config.toml
d_mlp = 384
activation = "swiglu"
init_std_down = 0.0
warmup_steps = 303
MLP neurons of a small language model. Each row is named by its layer, matrix (gate and up: input weights) and neuron, and shows model dimensions 0-63. Each number is 200 + 40 x the weight over its row's rms, rounded and kept within 0 to 999. A neuron's up and down rows have the sign that makes its largest values positive.
After each neuron's rows, "fires after" lists the tokens most often just before its 100 highest values on Wikipedia text that the model never trained on.

L5.gate208,166,118,160,170,245,169,232,199,273,153,231,219,275,177,195,269,175,197,186,179,232,223,257,225,209,215,277,199,192,200,206,211,226,199,235,240,186,224,103,133,237,221,132,250,192,198,220,209,148,145,247,181,197,204,231,192,201,292,160,225,183,201,123,189
L5.up208,181,156,196,100,176,134,235,212,259,149,213,147,210,218,166,217,169,184,301,190,104,219,161,244,219,252,184,230,209,247,190,196,247,205,225,155,246,203,247,220,219,258,246,185,194,304,190,227,113,203,150,150,208,225,205,150,257,132,214,211,246,269,129,189
fires after: " f", "m", "le", " an", " me"

L5.gate217,246,218,237,171,248,157,193,157,140,171,151,162,172,270,200,190,249,238,205,149,210,166,211,211,216,222,242,175,208,186,114,175,235,189,265,167,188,237,296,213,239,291,276,157,246,193,219,218,149,233,245,186,244,253,210,228,184,158,248,214,194,139,167,188
L5.up217,256,188,232,223,194,186,282,213,203,228,199,203,248,241,288,250,162,194,276,176,252,206,278,109,226,172,185,164,229,172,215,204,155,218,248,196,150,250,214,212,166,107,172,195,193,202,184,207,146,202,202,215,224,154,199,233,192,219,210,210,182,262,207,147
fires after: "s", "y", "ory", "ation", "areer"

L3.gate231,163,194,287,168,133,153,123,217,215,180,165,181,154,208,206,245,139,214,200,209,204,255,198,212,182,178,199,176,167,180,218,190,229,83,186,183,234,231,188,138,180,196,159,209,224,173,230,214,112,225,212,163,192,199,166,177,237,152,261,227,247,221,221,168
L3.up231,239,223,163,147,203,194,245,238,216,211,252,247,262,290,245,149,204,178,135,212,244,150,234,177,196,178,214,166,176,138,257,153,208,196,297,170,197,191,205,234,159,217,189,159,164,271,212,260,223,198,243,234,194,205,202,228,214,165,176,190,175,203,161,198
fires after: "e", " pe", "et", "i"

L7.gate295,261,198,203,202,175,207,281,244,158,228,126,223,169,178,188,186,206,215,206,226,194,210,237,148,163,218,224,208,93,175,190,219,194,218,231,155,172,228,145,225,193,212,282,148,190,200,254,133,165,183,255,139,234,278,157,165,200,178,164,180,147,185,148,268
L7.up295,192,187,227,266,193,210,180,182,220,175,192,247,177,156,218,191,133,132,242,210,177,172,265,148,203,171,188,220,224,246,144,191,161,232,227,152,235,199,309,164,257,143,269,163,189,193,202,248,145,216,232,244,210,204,248,219,221,306,190,167,182,231,125,237
fires after: " f", " s", "\n", "f", " S", " sh"

L3.gate278,256,179,160,196,256,245,226,251,241,231,243,223,185,181,225,168,218,183,214,189,258,221,172,196,199,195,187,132,201,192,169,171,224,169,194,207,235,215,190,242,220,242,280,244,201,228,176,174,190,191,204,181,184,223,172,192,115,69,163,197,214,231,234,236
L3.up278,181,150,222,150,154,247,175,256,211,183,213,161,232,165,237,255,168,229,203,158,190,219,264,138,194,214,197,280,213,234,224,190,226,271,208,239,181,238,181,167,192,209,180,263,221,68,206,103,205,180,201,205,202,250,151,247,167,194,216,207,173,216,171,221
fires after: "m", "4", " (19", "em", "ic"

L3.gate191,231,208,226,228,202,195,221,210,138,185,175,177,156,207,242,266,192,303,137,142,200,215,189,238,204,169,163,205,249,179,128,162,201,183,222,117,139,236,173,175,248,204,296,257,191,167,215,127,139,195,195,201,145,218,166,218,226,215,240,183,208,190,204,242
L3.up191,216,226,136,175,217,116,254,155,191,262,232,190,264,224,168,201,168,205,177,200,204,209,216,231,212,208,188,233,263,126,222,187,227,188,239,201,173,170,253,231,188,182,177,221,236,207,190,159,204,136,252,128,200,212,168,227,241,218,191,135,181,290,151,209
fires after: " des", "em", " comm", "es", "m", "rom"

L3.gate58,191,228,187,247,150,229,185,255,185,219,196,202,172,187,247,195,119,211,230,229,195,174,205,225,190,254,229,217,169,238,160,184,190,167,248,151,217,205,238,202,209,233,199,160,198,193,168,217,286,76,132,180,207,212,155,219,137,304,239,153,229,227,182,331
L3.up58,234,250,213,245,218,205,243,214,161,274,166,215,185,223,150,170,150,185,156,201,139,183,146,207,165,228,215,248,181,147,255,155,177,172,245,190,209,202,184,280,262,191,222,238,210,217,122,137,119,115,166,109,243,248,221,213,234,210,156,139,204,187,149,211
fires after: " pr", " per", "us", " cl", " Pr", "|---|---"

L7.gate58,154,272,257,275,149,221,235,237,127,225,181,183,182,238,193,204,204,187,257,227,220,268,174,131,165,235,245,173,216,229,178,233,190,213,131,157,275,270,204,226,232,188,184,226,219,201,210,171,220,149,173,216,230,211,183,254,174,200,198,220,231,184,219,159
L7.up58,193,206,162,176,198,165,159,187,203,169,208,174,189,214,229,241,152,239,222,223,156,197,214,217,242,205,199,172,131,245,189,200,191,129,215,153,245,202,223,206,159,204,201,230,199,279,238,271,207,181,243,221,215,162,263,179,117,176,241,254,218,180,239,233
fires after: "ce", " g", "ib", "m", " ag", " pre"

L5.gate242,228,146,164,227,234,160,207,251,138,259,177,245,231,236,178,178,157,237,169,177,206,112,185,172,240,253,261,185,204,169,190,237,236,172,234,219,210,256,157,270,148,233,206,170,185,141,202,124,180,303,159,164,160,157,237,234,152,239,159,207,287,193,143,182
L5.up242,172,217,206,215,233,211,217,239,200,228,190,190,242,125,219,98,185,228,171,196,231,196,154,198,204,164,242,244,231,203,211,149,178,235,219,209,255,214,195,254,141,215,211,164,203,199,205,136,202,226,235,100,195,232,173,122,223,243,237,186,218,237,238,133
fires after: " sc", "p", "m", "a", "le", " Br"

L5.gate87,185,275,158,247,222,179,235,238,199,153,173,199,114,199,318,232,200,191,202,213,171,153,235,242,219,236,266,242,256,92,132,181,214,158,199,205,252,131,231,192,178,139,222,92,181,197,198,190,242,188,220,195,206,284,160,158,103,192,202,144,203,253,207,187
L5.up87,188,141,285,176,217,182,165,239,202,158,202,244,190,231,229,172,166,207,217,238,194,234,200,180,201,137,159,252,264,171,175,287,275,235,221,181,209,211,213,183,205,113,229,254,159,201,151,188,99,179,255,174,239,210,208,176,282,118,262,188,146,184,220,183
fires after: " p", "art", "ut", " le", "ap", " g"

L3.gate192,189,155,132,174,178,195,231,155,207,311,198,244,218,194,212,167,217,224,200,159,148,134,261,182,159,218,210,147,190,224,208,208,210,102,212,224,284,204,244,227,188,260,212,273,241,170,225,92,146,182,241,222,169,238,191,190,160,244,139,151,330,250,195,264
L3.up192,148,188,314,219,227,210,235,263,198,188,213,214,131,153,119,160,136,171,195,144,200,211,193,173,170,166,152,137,253,204,207,195,135,189,184,222,248,201,174,209,127,221,199,113,213,205,184,153,161,218,263,194,188,247,235,173,187,174,145,179,253,215,222,176
fires after: " st", "it", " St", " c"

L3.gate29,226,183,211,214,209,205,216,161,241,186,179,188,118,220,226,144,272,202,239,233,140,170,166,242,212,170,137,174,193,210,176,237,198,254,169,203,283,199,187,196,159,176,187,231,265,224,168,210,186,113,150,229,170,176,182,138,174,206,195,223,215,212,144,273
L3.up29,177,217,223,240,246,176,116,178,237,163,206,171,165,200,115,124,251,144,307,123,251,224,245,183,245,159,238,217,186,155,209,210,220,209,269,218,213,203,262,182,193,186,139,189,201,166,183,185,199,209,195,179,126,216,169,140,254,187,242,168,196,276,134,177
fires after: " 2", " ab", "at", "end", " O", " ear"

L3.gate356,236,188,220,253,179,216,207,245,208,200,176,190,164,194,198,253,211,235,196,206,257,233,162,161,142,275,217,119,212,148,199,139,189,165,251,206,241,206,260,263,286,282,275,238,149,173,163,190,245,155,155,210,142,222,216,233,210,221,226,209,238,248,260,191
L3.up356,181,241,250,231,145,213,79,215,211,156,215,251,225,209,191,241,203,156,133,232,190,189,237,206,212,185,178,192,191,243,226,261,192,234,202,275,176,270,209,204,220,240,224,179,270,213,114,197,140,128,181,181,228,261,249,142,176,178,185,237,182,196,219,190
fires after: " comm", "m", "v", " con", " comp", "ol"